Part of a small language model's weights.
Architecture: RMSNorm before each block, rotary positions, tied embeddings, capped logits.
Training: a variant of Muon for these matrices, 919M tokens, 7193 steps.
MLP neurons of a small language model. Each row is named by its layer, matrix (gate and up: input weights; down: output weights) and neuron, and shows model dimensions 373-500. Each number is 128 + 24 x the weight over its row's rms, rounded and kept within 0 to 255. Numbers have three digits each. A neuron's up and down rows have the sign that makes its largest values positive.
Before each neuron's rows is what it responds to, as a language model described it from the Wikipedia text at the highest values.

Description: Infinitive marker after effort verbs
L7.gate502:159125122152141078130138127123110091125136173105179119141156146110116144082152100073082132094113103154110163155138143120120133201096115127193154134123110130120134161123135104113155118115127127116131116165125133106112115119131131155099132155138088107088126124103136157124136133132133138144130115099153147104071141172151073142119104094135114141134144118139113129119127100124109098102130
L7.up502:132119128141114130104139107138127117123118133158143106162153148107113118105121138141090127103125132113076169153122133127134100133160135135139142128118109134126155107156093137147114100098164180108145103147112140123084081071137092126078120151090108113121113130115123151091154104099087141165135115084142134046094148164117136132124142133143084143092117167162101091124106108107093123088115
L7.down502:154112148106131153140123118135164132117116100128132132147163150149120135100134154136123116131159078103089164146114111130114107143138164138148154096136123165124134143106134123140120078108126173128080137135129164145109109099174128094095102158134120130147124149146146103142176110150110128157139075131146084089148144141103137160109164128135125141106115161119115084123090126095133126063080

Description: Predicate-opening auxiliary verb
L2.gate724:139123088103127182119186107182139180149139080103137140119148128123099127085098124138155101147107124130148117112135163159152151091109131127163146161125126123112150154102117173121113104121159182134125126111129138117131117117151101128092097125153151113126127130131101076108169105117138137131146146139105132156108146167097168129110156088121095061147129125058046166114147124116151142144129
L2.up724:155153120129136104128152126156111110165141112120124158090136117115090163134055112127135112143090138142131092122126131145099138152107176105117150145120165164101126109151116153126164079144110136163132111143104133102104092110140132140135127112154128154093133141171116101153134108166159137126142126113117114112113127097143128134127158106147143084162115098110092154117096103126174157159143
L2.down724:130098090108114121112113155144127100106115122156145154082118141132170155111081146123158146134089152119127128078115112143138153130103127107091165165139150112079147127100097162149181128117106157132117126126110123124105122118161072123141119196125077141132122103164134128142091098120124120133178104109099117156138109095092093119092090121165145100148113106145113170093124126099109148111142

Description: Institution-name onsets
L7.gate777:130149141121111132161119120092111178116101125086119158141133127106102169122117162133093117122159117165124125135151123147166081121126130098087145137131132086081142119143125154105132139126140163130138086131130094131150129134145154130114138126086179151091113066120099105093122135163151124153134143125159124166144167137093066126090136175128102121154186113120086099162116106141117112115137
L7.up777:135168132148154124134207120109099118119128101087116119075128132131152114120133159150149117102106118155103145074140097103145111106138135105132132144101102146088103122132118100127089114135146142155111152140092130150120140113088142102131066126104141093098098146121089092140124159103112110100109126122099132110168131110148138165054110169150160165126137097115130129130107113140115114114134
L7.down777:119071124145147082147130107113138123133112160115129147111152102115125141090094142155099121115157102149089126115122121137183100124144147117131150141128111112144153115152116149158151125104123118079168132141113137167131131104132163133117091131114143102136126104127096112151100110122191178102110134125108118134121115151164122140095153129116100133160168134150085118097146108130073088150131

Description: Feature-introducing function words
L9.gate499:198149077097112153156132118125098113186155110142118140116095132108128121110093171085169111102109125052134141169125108135133139140131071096105123137103085155124110141139151108126141158128128113068102120149141117124155153117107167116142146111144166132145135138123129106109179130104119104132101166119097175144155127106132158120106147113112141106107148099135109112145152152142156158168148
L9.up499:098137124119156144145132118123108141135162136089160133105138153177134084172160127097130118145085099145134157124161145125101121169146098092128119134113089107129120124098097132110123089124127185150142108090152130162161151114101152107095129144146102123121118135085114128112183138098132136115155131154141113110116072098153154132156151124123159132144145076141125129133137149155094116118105
L9.down499:114112102108119151114154150149124138113099158115130115086148109177102112157129144148130135117144146084113155163140106115082112154122139118099174143157103139131125116183104123122104127092135124141142111121152162106125134109130143129117112138101129142161136126108148123105097182131126093099135161099117134119124070090120118099137124089122153113161158082131159128083148103171073155167108

Description: Pre-modifier slot words
L7.gate425:127135142135134135153116187138124139158187135150102140143110159128174169117150164127125093133127128085128114074140163108116112132125110099128096122161139140127100133111154129148120129173140128165147134111133109158112172117151155134131141098169141102128129111126100138143117094124131128094108147126138103148108145132131135134137121177121113088143146155120108136123141156098095131098114
L7.up425:132104142094101118126127144123106110118116105128131100092140134135099127094166133141109148131138121138142171102164134118172145124150151128142136059132130140124079132127101136096182128088119139112110115186141155080099096118141162121115119189094151128141127127098147090201094129116144126147123136118103121119146069122086123135128103136098126107121158138089141129138165154083154140142145
L7.down425:158144097111110150110164115122146130145095100084125092091132159148140138152124107132155087144152137122105094112150117138134132134155130127146110091170119205103139153126124122121130120126118138146154088123165108125091145128132107123108144147147140153121165134159157139135143120117133147081153166113138110130127113112109129138158100153103096126139159163098136131078121137108155138168142

Description: Compound and possessive joiners
L7.gate134:134133170134160139126100122118121120150095109120082130157159148133168127145124122096132089095152159166152089115164104129183138126102125138109172122121164099113162113177143099131118064142145159146118129143151100154134117132187135149139118115130145103099108145119134153135071165173145127151081146129158121138118097129109155120148109162184122104140120141090171164091083143093165147198121
L7.up134:106102157148136123140111161106141127119097113148154122123145112117154106120159154114128139105158110123073158156109112111129111119128113142140120111136097093150149135116117102102091130139106151125126087117157087111172133108118084128150119134138106127154124076120157112126124146140180088136102122151125114131135098167131097111116127104072091143176162082132111102167123128112111147142155
L7.down134:142144081098149132115132137086152094159130141144111119127124105135137134161110116118131123085155148128136112114114085159111171106113067160095110106124141141169129125149140102120106144147110120155116124124098128088110116157158105161164148137121142153113148099124092107083128134121167145122120125169115158098117103154090075139154080101159134111130117115135107121099111149157143113152102

Description: Preposition before time/place phrase
L9.gate445:170108124095150151122098097154128172136182139143156144126102130179097120135117191108101148131101168108141192162083127113151136121110137085118129092161164135115111154079137158140128100147138129141135156118121092115121143146127143155130125106154143103084138107155165118140100146165110106119115130151160111099133111118099096101137107083126156121124131073131087137148166104141118114133088
L9.up445:137135101137128122140156140100106180102114129121155159167115162110128144119079092153126109147089111101121143120125131155063120123112085096127120125121100103148080129106139142123122127130170127151129120145153129135145103085132168149124148112141112110146132139110125142092129146157103150107157107085116152082105145150115091144101151199114088110181156142133113160126095156118088158094126
L9.down445:096115122127124164118119157103108128085115138122153132111118151110130082140126105108152116138168103141106161110116136136112140132139164119159108141093109173137105145156102099115137129123137083125125151126180080142113136159141105126149132163132135140139157143154073129138105126111119168127153124108166089151197120118113168131130108126168116122123120152144082189149152114137120091131180

Description: Start of multi-word names
L9.gate305:139102083175152118088142162126119146150093103100144127125117142123109157103135108131065124158120094113147120163129088165145145118145122116138126129126091121120141174140164127134134101134085125088129175114101121155127137110152142134106113140116146171139158141111120136098163147146140167110151136099120142147139127182187120135155121165141138131112147098123127165135108085142150130134134
L9.up305:108116162154129134113120128122159115129097135138102166132124102109115101125101109136139134138130095185120144123142126139187101140111131133136137124108131154146155118147126157112156088141139132118125154176110179139137105137115111142111085121105154124121109116137073182144109132144116133144166128108134122147130115102112136138140139154130149145123133106151159100170188109134110212124114
L9.down305:138073093138105153135174115137186130116122126161152133163147120136116114107092138128096110098148091131118174123123125172147117134137140131135124167098133151150174147130127141143143123113087163123115138115137122102086139110147121118081134122138124137113119068126124126139174121101120138129142092118116149136086109189126130126107134129092097144143166090107151125128172151073120151092148

Description: Before a bare verb
L9.gate533:159129112096154071149117156109153146103099141101160083165092110140122115121087105079157139152139158144135150117146115170132109135107161177117129142172139153134148066162144103110113102159110116121148103128133142145125096125128128136100136138080106131139146119138113105119158096162145083129149109129122095113090120104115076106130137103099107094167116144141159110161113105140102131104150
L9.up533:149127117179126142149105100111107122129067153111145123149124116112128112136143134126168134119119100145134159139129097103143128158121128151196108165167083127113112134137119138154123117187113145134161148118118111135168127094110144155126153127114159155124138142108118131120144127112123121128123115136187138149111194128130132144131122143124125115105143115176122140126104119164113090141147
L9.down533:107153141133123094159138135141150111118092086140134106158137139113124092116110165123094153134106088124107116154131134138143121125119149160150092137148145104122128110135132108165113073151132142122120114110144095131056085118120115117122099135130117106145183139113144117142107124132126115102129155098151069153114121074128140075103152132125121114138099124120135142149084124135092121079159

Description: Templated structure openers
L9.gate409:133156147140162102100123145160110156112124126110111127098151119193112116141125150102158132070138133109097131146089114138114110154102130161157185157151108112092038127115096103123116109125112104112145147114149121107103149110128121132180103152091091076133130092131126150147113143150138133127136150135085120158117120164121090092119113157096148157142090116155113110119132115148117136130137
L9.up409:098165104120138116140111149120157115141100196090146117163179110079125114180156132133137124093143120123125134089143156129134152144135110125110104145169152132168165126133105130125174140159097084167179144110127131136114138138167151134112090130130139139145109134141167101150071118104065131084127176103127138140081099078122123089109134128156144165151130132145117143106115153143160136155127
L9.down409:139148145089181111107170129145144123168133149150149097129154157120096155133149160138115107163153094093122157158113107101120141152114114081102087092138132109064117168113101133071125138165138142118148130116129150137114115173112130163168111133121172098134115122139139118097105124117151102166117120161113127141112127124128106129139148158100111120137133071140153106168110125124123123063123

Description: Incomplete-phrase connector tokens
L9.gate464:126101130057115105145108127109117146117122123134119153130136134145140116095129127096147116147147114108152082148132131123104106115121119114110158181103120166109123155096119122128129179156139126129142148136115155126101171116116092098115142125100147162101127093106134151077137147152158132144082144140121099102103105095100130126121127099153134110139076136111126113144131179119110153146137
L9.up464:138118143120138154100089082168102097131105133083112143129159132133138124139099115127132115138143125120145111138154104152114129124116069128143116177130141097139140093152122105157125207132140164150125134106165137142105120157141135150116111096112150149130151100145113107105095109104106145108122085144107093105129120112118149157105135125155137125148119128118148149136158201132138117136172
L9.down464:126095095130144108128148090115083112102154138135123177148127090142127118137111116130134092102137129115142156086133146146116172126139159130129120114146138146140168095105169162128164125125132142093090143091111138121138078133137129142082114141131152091164122144121157087120107105103112126109116107161113185142113096118145116091129110118097112141127114142137101132097213174142171123107120

Description: Sport and occupation words
L2.gate22:121172138138156160126132121109110126106139130145100134126110106125098111182145129131131108112102048110144149095148123095154152147126124141115142096123132162111137183167145142123153131112135147116136121142125117144146173118128150147166092122119126128152079134104125169100135105098157139139145125118185069141129134142138077166136110058155109182140104118136131125136108132148124124154121
L2.up22:141154103155153124112147140126151116116151144138091160132123062110122161148157111121143101152127102117097176120153118088127125135123155107088161146148107101098098106127129133129138128127094115138117117128134138150133136147097132148146148136149100105155079157141083118133144084101129138143146128116168078134118103108110135121143147106164123149141103149160142128088119136147145090145122
L2.down22:186145138140107115146142129121139171132154161122128117113133094103150142167144124124123116149138124137087124080149166099120119145111158139060134132138128134124124107119142149104153111132111128132099141112138110149148184139114102137147106096170103084182083121118103147160122078106123140138123148049135120170114150133091147088104119142154107161096114110154151120103094109164104128143127

Description: International / world-scope words
L2.gate455:106146146168112181176122125137138170161134135108175150153147130160154113152122119137133106117112134097080102140149126104145157167152149129153080140130106133141140119122174152099102119096123115153100127174135119121146129150136147160134147135108094118080124093112105139120113139131102112173113108114162127111157131158101144156097113131085126142119135118153125122166170088134162110149138
L2.up455:126118145133126113122117162111101135078079116065139142122096147126148138097153077128155111128148143137147113153076156125129132140136136110173121147150083158116132157135107168136157184138113158126138118180149123086124101175128096134085099136106130143098158132084146136101104148138144132111184122159108095126135100117118154129131177151116137122157116151138121150117142132152148130100179
L2.down455:122136119129157149103121135163120129111111107096141128115092185106138158117126083145113129114135093130116101162096112172108119118148153142175109132116111176098134113121084140124149108129095107147154153105097118111159144151126116137129117100141157125139164130133154139136162115162171105117155161118090126139154183127132118146160140135137140141125152171139109124094107157120148127147163

Description: Have, has, had
L2.gate370:124146119076151127125118116103110115109110132087109132120138146113111097125100123131155143134165125166092143172150121156108115138131129136123113150138136119093106149123158066125119141146158161095122102132153130121135131106085106135155145077128163123173082160160064118087141120165127132097161138096125118121166136100129149160133108149117119122138114134120150118102150115129140121120137
L2.up370:130145131112170152132115120144120128149131132088105130080144149119124106111102135109080143097122131146094074148130134135146143124129101155123123171157120146149083128113172074124126096143150164125136160111164074093105117136153094137140104120170124146163126102126094139125183102127114123114161111079111159129126152120143162104116131095126139140100094140092115154104110123156144143118130
L2.down370:130154117107129154149128163074139113178111144121124158110153121143111139170112133114113118062109129126158169151135154122109137125131133102114147156094113120114124144144122091145168111156147125108139091105150121088117134121108109125142132112129155102156131152118094144102159167134076105163166130099131123108154128103114167153147151126115143142129113165113154141099149123153076125135131

Description: Complement-introducing function words
L7.gate637:115125149121116141130173176141131145106152119156108129145116127164127092132072156143106118135096141081127158169111146159111170134143128154122093117137133104129131088167117146131134138174117134098109101144107172157114124101111101140160143163133081141108137131102096141135122098143101121127085143141115156137137118084193179153142102126169123073132148091151128084125086161100140122139084
L7.up637:120125120147149165106149110121138103074095100118142108092129100095137113129093136079117148172128106135073112130136134127133113126117144152117108146157163133151107139134139176112132125128143101098139123138163125113149117108134155121106141136128115113090153150138140142122098117165146115109131104079159141108179158127111140154136160113162102178121149127104127086153081152115153078137139
L7.down637:128119162151105137137142170096162119127126139115139115107125104140171122140124143160116133099128160130141146141186118120117117118119104139132171108131144182110105151124117137121097088133159105126119162161175130108114095122105116087126130110136137124118113134186164135102145164131124116108134133094124109124106150140120131165135157113088125131107129163143142102117051136145106144137152

Description: Compound-joining hyphens
L2.gate287:153157114127125118138120094131085154095140118102099116102132167126119124143098132111145115144136159096101120116120112123167083149113140108150116161127105136111144117138181147111132149132136122151133123167149147143119118171133105121118105166134154131091081110129085103211109134167114123079154126154125135154155117141124152169132130171165088095132145078152140130113109140154126139125154
L2.up287:134100113097147121118117151150126140115077068162158145113118137103134159129110165145113130141160112155124141105087134166091128155148104128127093161104161176061107129142135135143139185130137112139123132113165162124130142127172147131140118137145146101096116187110122140114161104131163139121097128121145106172159132119139095133100122154169168115140093113142134088177115114103098141107178
L2.down287:121124128147111110140129146115127137109112086114113162107128174140138165177133108091125112120147161116158110131125116147139114116111138152144124161160138135125140116145072153113147113120095109136174126112171131132115140142131125107158137147157104106153133148160100129099095088150139155141130156119130144100131101123125129132112099114143177118144111142128127132148124142163117135072110

Description: Sport or discipline modifiers
L7.gate526:131118114118144092137081136103123134161090119100126119150153123091124162149127127129116141116119114123143131125124106114131126106127107109143099146144137184145103143139143123159108154120143147109087141116130125136131161092123102108111110142058180174153152167184128137126141162147117128121113119065105096095160119097164093115127145144190118113111143149133093124179111174139146185148138
L7.up526:170123123116130110145117148122119104151134115098103140090159126103140141139125129129118132113125113147139102171117132102147133166123140077101075164134108140136108146161133156086136126087151071149138117149146132111149179117115085139092128124081119152138130125160116107134145150150063152122104133108103104102108142151144113093146140115153120143177101071147118126141140141136111158102128
L7.down526:116111108117122126154145165155139082111158123131123154141166124091174148133130114141119114121157141146109131122064117123119118098150108128109097133154116140124132095124197145117129114111145169145137112139150146073119097139115107104091130126125099166100198135152120112142106112124067133091156182135119112134140147134131150144154161126135134106109159097073130114170151149150113143110154

Description: Predictable phrase continuations
L7.gate629:153149089095155124152089165144113154142169098099099097114148143143114176103099096088150152167118098138124131163091118165098141127127121150121160130145134155151091137148138144167152169139106109190115103095100161073156165134129127116122105132112128126149125114154110118121121129147111164111103083180145125135146111097141112091136146098152072110134115144115131105146130163114106089113134
L7.up629:095197080092122113119139082146131160133144131133122160159139154160149144120136106187115135112122102095086079143136121115106129147119129167146142138140105149107096154118121116127125068063147148128135156098113085089140118125123115142168117125173115145104110095128114139176108110127164094126120122134146134127083090110126132162103139108122114143121107127147137149126129144147123117132095
L7.down629:134141142132166133167145075117124134100157147090065143140132117107185135125115125126123142147131106116119118123125097082136145118121153132128129106118112172139109134143088164109128111132183186160099151092098131106091108128147184135109124100164128165115125120157156137147130153124103105101147115130134103154102106130153124146115133161129155147112149117125108120142127117136096150110110

Description: Sports team and player context
L9.gate331:120169101119132139093101099159165121178155108119113158150135104145137184165108148145138127121142128123111125135114119161128111124129109133110138137129125143090090146127120152139109124150140122101148173135091138156126149100134091158104128124115141139111125182157137118116145111142116144131139164066143158094123095142128127114129087110147136154160121113166159126167117120148177146143139
L9.up331:113142125112081163141160144123116117119085108100111127091146085136110119106120154128126121129097109102126166106127123103156155154141148121140167136127090095116114158135125127078129112072167100114161116132138133141138107166138136129138146143115146161171151119146058130121143116110125132116145104109193124099131102119147127108107134113129145135141170142107120091090126129151118113102099
L9.down331:134180163141175130138107111162171163160132086133120188151093096135131155180098080113126136110150145098073122152105119167086123106145113159081109135140151140114112143135110141174117119150099139147165159117058115136132140109144117120111152132090100089101118163170146085126119143132125179125111135107113123119126134115110092119152143147138142126160120087160148141166130130153161148140136

Description: Degree and manner modifiers
L7.gate100:139149099090114158123075105163137118160109083086093144135121157120170137139152107124067100115107144090142154166130119111116136122148086098162142126153128146121127108133120104133147120136125154144122113120114131138106126116124138149158109142084124129130144111157166110125187128121207159100162138160136185097080091107122101110148122094111133157088145123137138111137135141173079125172128
L7.up100:161168099169131155135137128150109058100108133151132104102131141132138145133167132123079141140109101104111127132114081132139133120118128108122162152133118155089163153135100066128118115124149094105128117121106138095107171142130095172190157150131095152122164146121117117164142103133170176127144130133114119130147077099166141094093165128117136149163135126103098146192100142122116152141139
L7.down100:151160172122133130125176115147116136099118131132108114128123151148119115136097186138122154092147118123128082153124129138138138099148118116096172135125114151132152146141082138150122117152140122090136083173115128141120130101128100140076149150142124104151148117167105098111153150143127110153148135069143105139151156105105129137142153130157119143125159149082108110108120137117090099108154

Description: Milestone-introducing verbs
L9.gate744:162197117089103082144131145156152128142191116121149077157143124095082133116102141117111123143135106083062140131102135162124123118154118131144162123137110102084088163135098150119128127128124093129141122091133123099124157124184136089143127173144113116127160124158114112139098112124167130122129121159138170091126124088107122144144127074120145111119085113078132139123103128115103175136106
L9.up744:112176134122126133117101144126135140155114146102148123117099111111143139092178116115105137158119120137116102112156145154083127138118108141107112080130152150088119134146124178126143085161107127125142101119163163155145107131182170123097119123135103132170140113118181150141092114150102160133149136122126124129135120108149135119145106114096112145115096115121163138125114124116105153118148
L9.down744:093100137109130141107105139124134124132136144132087098120132134091149121143153130108094100138128065100127146126119122165110098137107134150133155118095125128126115123118112143108116119135080129131121162151171142159151151121122139127096082111148095144108085139107096079131140168135122154091160135130134134121122167163146102080146096147125136085121159134155135149135140121096156146100114

Description: Existential "there" subject
L7.gate201:108141126102129161098126087096139132139140143099128149132118142139094131088170166129120129133099096171114124135132126122146132140121132128148095133161111088076112160133208125124091133084118141125149148158145102113121104123109090115130126120162150118112096098094094097132134159128091132156123131126208157148100124125144130171148111122149118128126105154115109108118127153143137124117115
L7.up201:142130130164151121114121160065176136136131109144098124136128143123091103116132123152141121198117152144133176144125111123108142175116150165103134162104148138140125138118104130079167157104126170115104135144157132137150105140094131119142148162112162107080079154157134130136062116170163137146169146117137119144148097144143163146179107153160151164136087124177128112127118088128106108107171
L7.down201:148135139151155141179116152137150157108141097119174174113101179143076110094128101175159149117065149131112147154152155106087131110083160102094102101157097085121138152146123155104119175125078092126127132151145129115106134115137097101111159122122167117112140108090120077129100107169134152159187147131138104125099113169130118153138152154105122147131099102099149104116106142104201132097155

Description: Modals before verbs
L2.gate273:111106103157121105151134090120111134122135146134115107114138160075169093119125112128103130113110082184080113133094138126102081121134099126142086152178152098141095138171155112124118109130086136153136113178093104142127120142122088159068131105128170142101124184092141105099122088134129134181096113159154130147136102124135104149168114142090108140169120135115141188130096127129139146091154
L2.up273:097073130136130106174141118147113137114124192134153155144141102103146122134128147149129124149135101120081117141113129116118087151169131124137138143144162112116076153158134078124134139108108139142120119119126121137140135150131123098144160106144147150110132157113094125093112155124125138138153135118184176145098106109121120137160141140125094130088128127122097199124114084120116143099115
L2.down273:129092124116123120177154103126167149123144130128108127136153116135168119120147134097148139127100099143133168104162112123141137151116202118130110114136146106113109135139120128097128099119121128143112148090132130125134109141118101128114078142144129117112113188090169129084145114097134119127107117187167133144116141079131124132177169125135127108076101170098135147136115186163140143115129

Description: Copula after subject
L2.gate263:159148115201140112131159116126152126081131096124183102109134118176140137130141144126125130122102094088161133122123140157095150109155105125089107088136098133094105146144119126107138060162152146146128124143095071143108126165153103108154147110152124142138125150096141147135145117096159108119105111135135120096149118095115151116147162119109130156118140169113132128105117153100145093127123
L2.up263:111135102103140140124139154175131142131152093145120078115125153149134136109108133138131087138106122121133094094146151134134138114164093133052140078165111139138092108125142163133147154136138137151124125156164113132126125125123095122143125142130095120147102123103150151138159092118150122153138128120146113118146147108136127127146143101112113123143149129110128117125077153144135112102139
L2.down263:121157135156093134097093154137108093174125080134132117088173121112131150166137118132154106109108125135134129094139142140102124135116142058112147098111110085133178148140067148145121124137161157140115151118139143132118139133110137127103107159106141120130086140119139138141117114115143126123142135170143125121149127098135149105119142133189126153094137144106112122111131117064129191131131

Description: Before-a-year predictor
L7.gate756:166129113110154123121122138120145154119086141130136119145101122128110188147091119159146116152081152111130147144116127121134104152135148166140122093125142138147140123141105097098131162127129133108104110161119135108137162102119165113113100151112169163086094128112112168107136139112172123101109121057131103064101112140130091094095102149142139125101101160153163120120142147137165166149153
L7.up756:171078138114151098106127153103121171179145111143100114158082128122108126123132093172132125132113163121125198156058141087102143132156142123141105115102144168114147112143088163093115155116122094093090138132171127128173126127117159091136117156103154138131106116117133158110111156135125124132088120112093080105110131109112078150139125132126120135132165132124110146129159141116106105173132
L7.down756:157141141115130162139167131124150189113116132130141125118114071138102134135099151120164134134117154115105156125134141047139122098098186131088125108117074168114099100077116140132156103143133115114122138157131173098123146117130124118110129135102129122123117119124146181176125140122110127096156101113150158107100143134124149126123136131167074172116181134136159140084167107110161135145139

Description: Sports competition name words
L9.gate168:091126122141130165102138104154150104125126062103098163131132140131160142179129117127154116138138137187099089169111095139084114163148143085135134164149153158136127119113122136161092085136120154176153113133114159123137153118123129133106130129099171167137134178127122120143126182142130163132125124152113124161116102126164134129112121111146128132172144143147143121148118167175164136107148
L9.up168:127152115151116145132127138178102105139120128089090128165121145096157127122121101153114134103103132137159118122174151125129122099094110129146097149096126131112130126184104128109102104133133133111127074103129121099111138113094121139112116125171133165131118145150118121151156158133128126103116144150127127070154071170098112108100128154130131098142088121145088113103111142112128053165113
L9.down168:129134118120159157110166120159078113127118089131111133145138123113144167087108193180142134128129144159158153101108138121159103146120137156154076136145127144165122120128163130091111107113147112138114134103140134125162096136124164174119150120155145178083112139140110129129156138123104098102089164107147147139123110101106083123152100174105126096099080100176120108117115170073093153123182

Description: Existential "there" clause openers
L2.gate612:137126195109124135112135158111151154141113178129134172107115123144110137171158127157127174101110145119098154131053117152059150135125118158112138116145131120173147119138133092128140150112114103143119123128128179132149125144152113120141109136136158119103108158108112078149107159134150153149094141122101154159164157095162126139155098104115148118130113154168123116129126147139143137068125
L2.up612:174149184119097168143132098125149113129134089117126099129182083105108136137139140096157118143152113134113087110141144152147138157157149103147123142133116156154140177152096106150118132102122075108116145116131161130158136115119084109114138127140114150111143079166158190101120141117142162118083124124133168145121125139086123097151146168112157105127108181141074130119109147118099126129168
L2.down612:119162123149180143165139129167134157114140139139195080130133181114100116099115114143152122133127087131144176148143183117132111138180106107149089202145132122127082128151102130155094142094100095097142134145132109090147109130128125099134190136110138105140140159124090104149101060151168117156148136109123104119116156170098122116156138096141112095100123182144148102151151117129119094093131

Description: Preposition after a place name
L2.gate467:086118099116156127107157130130120134106152135141166166135119138109094143139123113133139133129164114137104125122133139116099131093136137131115098144147134145122135170123145131158104090156128107101151134129147119112106165104164109126121155114128140125104139143101129110107134144125142134082140120146104119125160153145135133116079134159141135120154119125158163107153094121128137134150113
L2.up467:135114145158122120157189107122141136116107136118112138130106124139090127119117139147092158180108173115101140131135139111092123130122173158129137141167076138125137122162110076094151140098144141127113155106144126144090135142128107118117149154093167089128134196055122086140156110093124129117108176115158131122115122141076131125153138155130106154115135150126128139121117108101149119150115
L2.down467:121131139197072132143155082115144170075144123150121122144112147117111120140172110129151127104158153112107093158124148127106116129107163134124070132176119117065158114149122106111132089125163126172146102122128139119152173132115087112094089129126147124110106114113085092196105095161117133133125170091155173144105133174097157149079128138146112151127115141082106124145076112133176112132140